{
  "num_hidden_layers": 21,
  "hidden_size": 256,
  "num_attention_heads": 4,
  "num_key_value_heads": 2,
  "head_dim": 64,
  "intermediate_size": 1024,
  "vocab_size": 2048,
  "hidden_act": "swiglu",
  "norm": "rmsnorm",
  "norm_place": "pre",
  "norm_eps": 1e-05,
  "positions": "rope",
  "rope_theta": 85600.0,
  "rope_fraction": 1.0,
  "qk_norm": true,
  "attn_scale": 0.125,
  "bias": "none",
  "tie_word_embeddings": false,
  "parallel_block": false,
  "init": "uniform",
  "init_std_qkv": 0.0271,
  "init_std_o": 0.00418,
  "init_std_up": 0.0271,
  "init_std_down": 0.00209,
  "init_mimetic": 0.5,
  "optimizer": "laprop",
  "learning_rate": 0.00245,
  "lr_mult_up": 0.774,
  "beta1": 0.9,
  "beta2": 0.95,
  "lr_head": 0.00817,
  "warmup_steps": 219,
  "schedule": "wsd",
  "decay_fraction": 0.726,
  "decay_shape": "linear",
  "final_lr_fraction": 0.0,
  "batch_tokens": 262144,
  "max_seq_len": 128,
  "doc_mask": true,
  "train_tokens": 901600000,
  "max_steps": 3440,
  "dataset": "wikipedia_en"
}
MLP neurons of a small language model. Each row is named by its layer, matrix (gate and up: input weights; down: output weights) and neuron, and shows model dimensions 0-255. Each number is 128 + 24 x the weight over its row's rms, rounded and kept within 0 to 255. Numbers have three digits each. A neuron's up and down rows have the sign that makes its largest values positive.
After each neuron's rows, "fires after" lists the tokens most often just before its 100 highest values on Wikipedia text that the model never trained on.

L5.gate115:082164157129141115148129087091110151094158141128178099122097100148117155090139109153139125135133148109110097108152091128153145091129167101078130114137143146132129125171087131150164105155139063101119121117140106143160104129110135120080138128128145088132123124126147154072094142140163150147161124132129159141146161117127148142129098171148161095132137148119117165118153133140150110120077096100113166103136111124159121144089105152138110133126112117081125144121151130131106141147104096107168107154120135146089117137107124150108091147145126117079121153139093185099130121110102118139124174157130146146077148153130094093158101096143148108126113092133146075126134106144119080117115142122106141090132140077126111144129143127118096116154171151088153137143137119169106154104104114
L5.up115:130105080165122160131128146112159100119094127189101147123097146149100147129111184155127130134090127116113142143114102125139104140112139132197178100117107148127138131138148147123135162087146156138145139129126124140108190116139131088133069106120147129095115099123144154101139144146108145123117127122069157106143153110089151108142135071136127135140134108085097161163116143145134126136112127117137101131122091069106155160097134110126125153159136099167132119189144113133133161128123134120109132125081091145132106103118153092121148125125100084105133126087124118138118142171146131153144089138157137100094129079135142126135165127125154155144118150105181109111127105119158167129139120176128132160121185100086136098165134118123164139123154149156104106120125146133105107166126105
L5.down115:173105125109148130114138156130143104144128089107122171129124157132090167135160126138170142136123140109124115114146145100102109134153108143129109113103191138069094095148144126109175131127129124111158126223122143163111120135111115134136133134134160146138121150103141126154142116141148123098165148134140101115107100132109147129109163068145161127112089139156124164081112130129118155127124115091121131151121173139133115151094096170160116101119095138125125120118126119140173112137159131076121108159111117156104118104109165160137133121143105155078140131108134150128105162143152120125140136139135103147134108148113084105094122106088080111137147128096149165123109126107172136134133122143052111113128135068091147104095138145137138096098089155133102184149119111099116130164148123
fires after: " ex", " ac", " cap", " to", " c", " act"

L2.gate718:120134115105102156119128128152122128076115136162149129125164097136129130131139125115131131125134142115094169117132154106137143132172151088134117108132140135108152128136116152127154108132076089148112096142155158108163126161146111091134103115103123117098122081183158136127149095108080151122105080143097105108112183120132131123134160104136150120099093159164106113141151127169086095149111109129116150117083164097183092099189139172116109113146126129122109155132124107095160133106128112099156129136086123104148114130144089124168120184132128124135124116137087106133131082117115117103137114096121137142118169165119087129075131089138148161131147146135110077129144145122173164134129107098117163087126122150131121084157128115138110109165096119080151153096121139112158135098139101
L2.up718:117122088162099108146147102140110114111137144146122122137135131079123130110154175096105146091116124107132085081108095091124129131148133120115119112159122146139103155111152133110093158131124117113162164129092149146083150132158120124163145143156092147113091135152148161132121132146089154138129151182128149076139095161138156135115138081119132122131161108124162115099100133141116137176115119091106106107161094145136111155111110085149124129108066113135155100125141140170111107132126161135105059138130099127157132140117115095112163114076193110130150146167138109115121120167119129142139125144144157146081119171126136116146127107133088122167158153121142098102197118107165143104115172160102143136120129116110106112124133166136091117108137111100142100112107092142112137160144145
L2.down718:132094096121114120121180133145147134131117148158150126127126115101096120135113134093182125132130116166103100108143071111158126095127132130108121108150137144137129148115151131124093146147128172132122128010096134119105123128154105148174155128146122134154104155138157131139140133127120163142124169124095142098126126122156119162104186095080113120118132152109120075121090163103132163129101149116136110103177104110153095175144136116141173136123119110127131040137136133177106124106128128145103123107151098120130123129130123076096138116120168149137130155161168087115093100128098121110116138130130114127102106162123107147128127119142083135142128143146125130115169118124181124096109186123156113118110122130130125125159126148165126121124110095128139130102080140120094156131151150
fires after: "\n", "°", "′", "|---|---|---|---", ":"

L4.gate118:145128148124111123133116128137211131122126128125147111125126110128122129066135133098118133142149119118112096140182156131120102134139136140131166108161136116141060130144143130119134137142154090142118103161133127112140116150108094091153162140168110099119138145142162093174171078117117168071149131158135109130137124120146134155105125088130145147100110128135127127166101093136105109171138123127155118159111167115084134123139132134105127124113136120106134144089132065120080108091119119149167105130117146127094117154117148110080151128135149161159068151161134116102078112180139121142160112139136120106169120130104152090136154142108121137103067100094187142116111104151138145130152100117081096139147121163168102132125109121158139104094093089147103127120124120130116146143133123
L4.up118:104161105132178125138124153116143133109148114111132129146118119147130139128162168130112126107069160099133111129149158118110108125109141101129108122180130144161115117132118151119114148130131107107144112124119134155122137168101064124124169097115124092105129125168119133108128091177091082128120167141125114110128118112141132119122123129110142126125089151138133131134111155129090108147118118153127097111105119084073155159200152112094092130162172134092129135115156117116126113056162110125133132142142120165100118173114104122082141149102099161117135128171104074116109115107151120160150131096153099185114138139091112129127126107142134135102127082118126115125098138134147068098094138162108121140160140117128068105138092120132119134119071126190139124130099116167123114157135116
L4.down118:141089151165054158143128113138135140143133124164147116097161125126145120141099105139093168136193109151113118145123113130151126121146124167097182115135129130093075134131157118122133149176121160151096121180145117132107101120157165131142125135128117146139134153089145124149168155094152127135147075140107135155147130120142135145150128134154132152157139104147134110174120094141118119165103156138144130112105136145142102131075111116142134158105152130152140116158119106148129131119089136101135087124127128092127157130133159133124111132136176105102080131096142140129103137154118101090128089163110163076163112078189139117130120168116116136124084152135150130111122102158109181168164119094109098138101115133141139162110124148114147141131164126112086156112171147077133153121107115
fires after: " D", "D", " C", "\n", " A"

L5.gate524:132141142125121161150094137123146151147087098129099169171181119167112115128124089104125166168105146114137115118147147126131082125144152115134117132144153154103137089150111127110127133140127110074108117091148117132149113107150108137127122121135139138135093111134132115128125133139098143122123127080136117113131149178078106094117163109146137136137113103134179172106113123154127080157131165179144135100111138173087154141170141083151125135195097122159148125121116100111133149154123083111132118138138184084125148079091103113106123170151127128148122117111121136087114156158135168150096115130163086137113199167167140140139170135140128108140102121109122111139121112129132150121109142109134078130147110124085131136129127096127120110135139117112119187101139133170139186133141112
L5.up524:098088123127173158160105162123181140106151156192145134141107142153088092080084094173142109126116129130120137152120107094117133160131148124117168088083122122136110088125142160143186152089144081153138105135126139112111130097131114087176138158091110089141132118137130151141138108088111133147122124133149127144120128112152142115136133067119122166164091148127140114116092136139116088122108108126145110149126086134145132143162134135147119088119137106120111169118136108108128139137183135110125085117152110113120098172134107143094139089139094125125113156071127120116095124155104073150094096122173104102105123120102120111141114117132145132197140111128132122136129144117140138122097148120118171100138140102142072104135110108098111094158113159105116142114102120122121092115128137
L5.down524:127146124164122121109136139138167134152064086113150144105133157162110100169113100125146142139155132146138124136163089128142137117120202115137122132140181115148104104143117143136145099154073173176115132150104097115127129115112129131111132149133140103126141113140159097124147166100130135133126140100126114124088158160120129161144125100156113131124144125126154134097134084143151140153129149168130091124100119128065120138114139120133092117106159099118116150106114135112153149111123133119136122134123132150106116114066119106102118163159148071123099139124106157150129119144073107099150143095126143170101143149126195107177148167094094085159122147129138147170134072140110136165119170117141132115141151114124159140122071147119119149125139145134154161184118111133167174111131122
fires after: "D", " D", " T", " t"

L5.gate146:132132103092082128141077126149132172126137142145142172123154117079114101156164084089117130124114115151140124154110100128120091170116113140126143121103137116136138180116085115107147115135154167088153186130145120130156126096078126169139141088137115161144142114113158128118133091138095154101153109125136157138188113138153145137097141171131115139182079128108159150125143141125132156110100154099077146128128110114153073158131127131103119117113109133146160064148102148119169115180160119100069129104145146108103168138112120145114148133131123154136115118110108118117166124101108126149153134151106109156109125151161156127149136151111145077144094096150133110109135144120114133131140131153129086173134149072124132110110127133116129148106128132136102067153123141123140107136132161
L5.up146:140148169084159156158082140139155160114140117118109134117141180114083115083099150146098102116102114172193110149083131095107100111120118091117123099092158124156109142100122136108103166090115126121133123098114173148113165131109088150154123117132151130131150149131165164164090121057113130148116111091137146145117117105147149132119129078072133068141148133109156158091126168111143143120116147140121110124119121087161129130151156107098146116165120126143116143091145086163132107117121094113129083172167121141114139126096137119121180125107135161123108112142097111143123062093137133121131069148100162112136163131155129127105134135121113155123086119133133126161105125115126148096112142147127149151129118119118102111147157120153170122107098149123135108116121123139116118115143140
L5.down146:111127141115124123144133117126115119114096084147160105095118082125115147148107101131135182144110119086088099160138106149139119105140135179142110120141099150152155130123111114140163108111148147128161160198121114081114138129126166125113135123065127145129096075112129106102122110143111137113129126145122157140127140141135158133115134174161128164133097113085128098138140114138126114128113102099158153132144117112131197114110110178133118133122146169130114124129131118115124155142139114158094186117102143122085142166157118114135132102167082063125142112128096106172116142097110144119107146111162132120112062138187108113153154143160144105127100116105151150120127111104121105151128145098147112095115125109177145131094113136094104171124136138144137109180157116085143109164111168
fires after: "\n", " s", "in", "u", "on"

L5.gate138:134164092152160116130123159129140165116109102138098127156084115099118154132106139135144123145116117109126130079116149131144137133106151093115089125118128137191109129137154167186118116146127061135104138131138124112121102130070121121137110153078150158106098125125120136131127081106158147161123093112161097137136163135132171139112126154090102134134171127158130177147154145106152106168152111121111148174122138113155131163087159144126118044104129148105143138123092131169130181100135134104157157140124174138149132154167083153091157125097147110159128108097128139108121146131121109089106116152131093095129136101105124156134130097106132091126113134150152124141092121118114131128100139113116148101144126124107174112139121119115126105111092097129127146189130097159123121140097170
L5.up138:131106166115164163118147140103092124130098129132133107153122159140120160155088138136164104120104124117113123136101119110131090138172104167070142131165157122106133121110138146133125105137072121132179131143170134120152115110131116079070136142115122118109141098040126158167128100157082158127126151120122111108103142146117101096186122105168169124163169120170111130147107141147149116134128118107116135094155075121111106127159082096133133151125165113138141179155150075133102115101150133072142133115118140089170145129091102125124105132142119154142138164139113168115114124121159153110126152152134099116149103133118160130147142078128125146159154116132172131141160159108104128122132136111126107160148110104120127142147128112115123123121125168118173127116140096111179132108108129
L5.down138:131079131081139148157114097139136085122103167138097156106109096113184124132177159159124085141124112121140156174090155079135167154168113132121122132136110120106134152186151127148107141159133137149109103130127157098144116131159151133126143118134162113109087186110154096126128197120128150132104123157144155116147069105124130152174132139113087118078089092170100131112097122144145167129092114134098122141105141126139188153129101081129155119103118102157140097138128124103124135108132130117129136130118130129143129111120127122108132131147150181127152148119100109094101115129125140146141071160113111137133148100128099120111104124112144127080129122105097156130141084135130118105124151128061144156107139127110118152138107136159083155112142148160142092136104127099132115125094149
fires after: "–", "and", "er", "an", " January"

L5.gate807:071158100132141131134100115146145059145129102148143116157135153127090067137178135146127118116140152128142141134099145103115121157131125122141123113089137145112146143126147151134150124154133162102123157120114140101132106106122150137159118122194095137133110137129120139105119123154144122123065143090112152150142090138164164106119125136146131161115123114104129156119097118128164111118105116102114086146082120155160165113125171099095107107148118133146115136174114152117158064173144154119102112145117167093121147141117153129136140087173138138143111129138164118119117139141149157154186119157149119081138106156117170129105087109162155079128148113129136160145142127132119119147102145146104070141120158077111122155099121156109143161138136135109113107125158146134074128128139194
L5.up807:110101096112138150138108146116148110120134121119146145143129137160110119098091130157163093089117117120087158125115150117071088145091121131167154089083146139155121100106133156126161126143106106084157114084150164167099119139128117149103131129137124073147110155125143165159127167132107154106133160142135165121154168169167060091106127130139139116145158116149156099123089136156091090147085104147158117136132130152097156116155054154105137140110090141143156142145128087115151161127151125114082064159158113133128140112160143137140137127113118145133116113113110120157100149155130113157144103178124137128128144127146143133130152120083153150149139107118141083127124184121147117111131115134110129137128144148128123116133096135102124099190113161139111091147081124114127141120121139
L5.down807:106146122123169144174127173107162123143094106137141141140103121110083119148162142165112204134127089121110083139118120108143121136156163128078164160125127158093136137131146128106138116164152138105099119155142157102141144099128110157156138153163097162142101097120110143108131113129145104118080086081158109111103108115153142170157097127153096147126081082118081135164121117123179110116137126095118126161092130117116117075119163123107119102143124123124115148134151124142154101150134117127118124144126092096128151133114144097102123119155135092107132119120109098135107134137143116147143108101138088095099081143146133125087094132155164106134147123111136127154152153154086110154148107130081106141129132064143107126125127142101104188077148135136144131149134136117103152131083163
fires after: "y", "re", " T", " Tr", " H", " t"

L5.gate38:096150129136134115135114091139121123109107167132153109163100100175135106131102123145096132125125139134108137102101109125145143144135106087121148134099145120112110116134119132109156139156106084075128107115141095111151117122103145081152147179096197077156071130141160166124119081108125144109129103173106137174132182131124139139130102133146066128132111113098140166145157151120141157090090067114156132140118145089119109134138117177147128115108156137152117102108116141192131129122138099100128122138120104125109146127107117150146152086138154122121126115107139099156153097097133095134131117122144169164086139119129107124149121102120163100097136115193133097140133123139123113089090119124113147084152158108085121110128159157115130154127135111097102132132090085124164108112144113
L5.up38:147131093148181137127120073078122086169121139160066123105117127113108129144126128124110139131175134144168158126118087177142162164106147193133122123115146107115107140156091143134110178100126135105182165128131154114095127112125119144163163140148143145142112129111140162110146134159129174140104147128096116103187126141150124158112132147108140141136136144102121074147108138151149103143085117120162146132098137122114193182116132102111121125088117102129175149121133108106165125114096138134123116117165104146116097122124153151122121121154127087129117151157133121100115122154093129131135123140151122141104173159135120136148104076138169127090142126124123146158175106130130127072153119190113161107129112152133110152064110133137121107119112120108121126121165138140143113133151135
L5.down38:166097120103144084164126162137146115146110094188111126118155184125126159147137109113086094147131096108130142125093131130132078130160163105119143171145113108159125112096178131153154139117129135113169093078126140120166103144116132158154113155149116137131136130095157122103149135113114108134161106157107144136119123127129094180148122135120144160133126146113077137147105141095159141107164123148157123122129170107134130156131135116117137135119106078097138151159089142102178119179090091096110117138127121161139141150158159155156129143165120113117151106147150092103144145149124138116143085137099115151170165136135144143116137111102112145135190118093122172146127103107144139110121132146110161088156134129079114130135123109116051142120106122151131149127121119151119124149147191
fires after: "\n", " d", ":", "ind", " H", " man"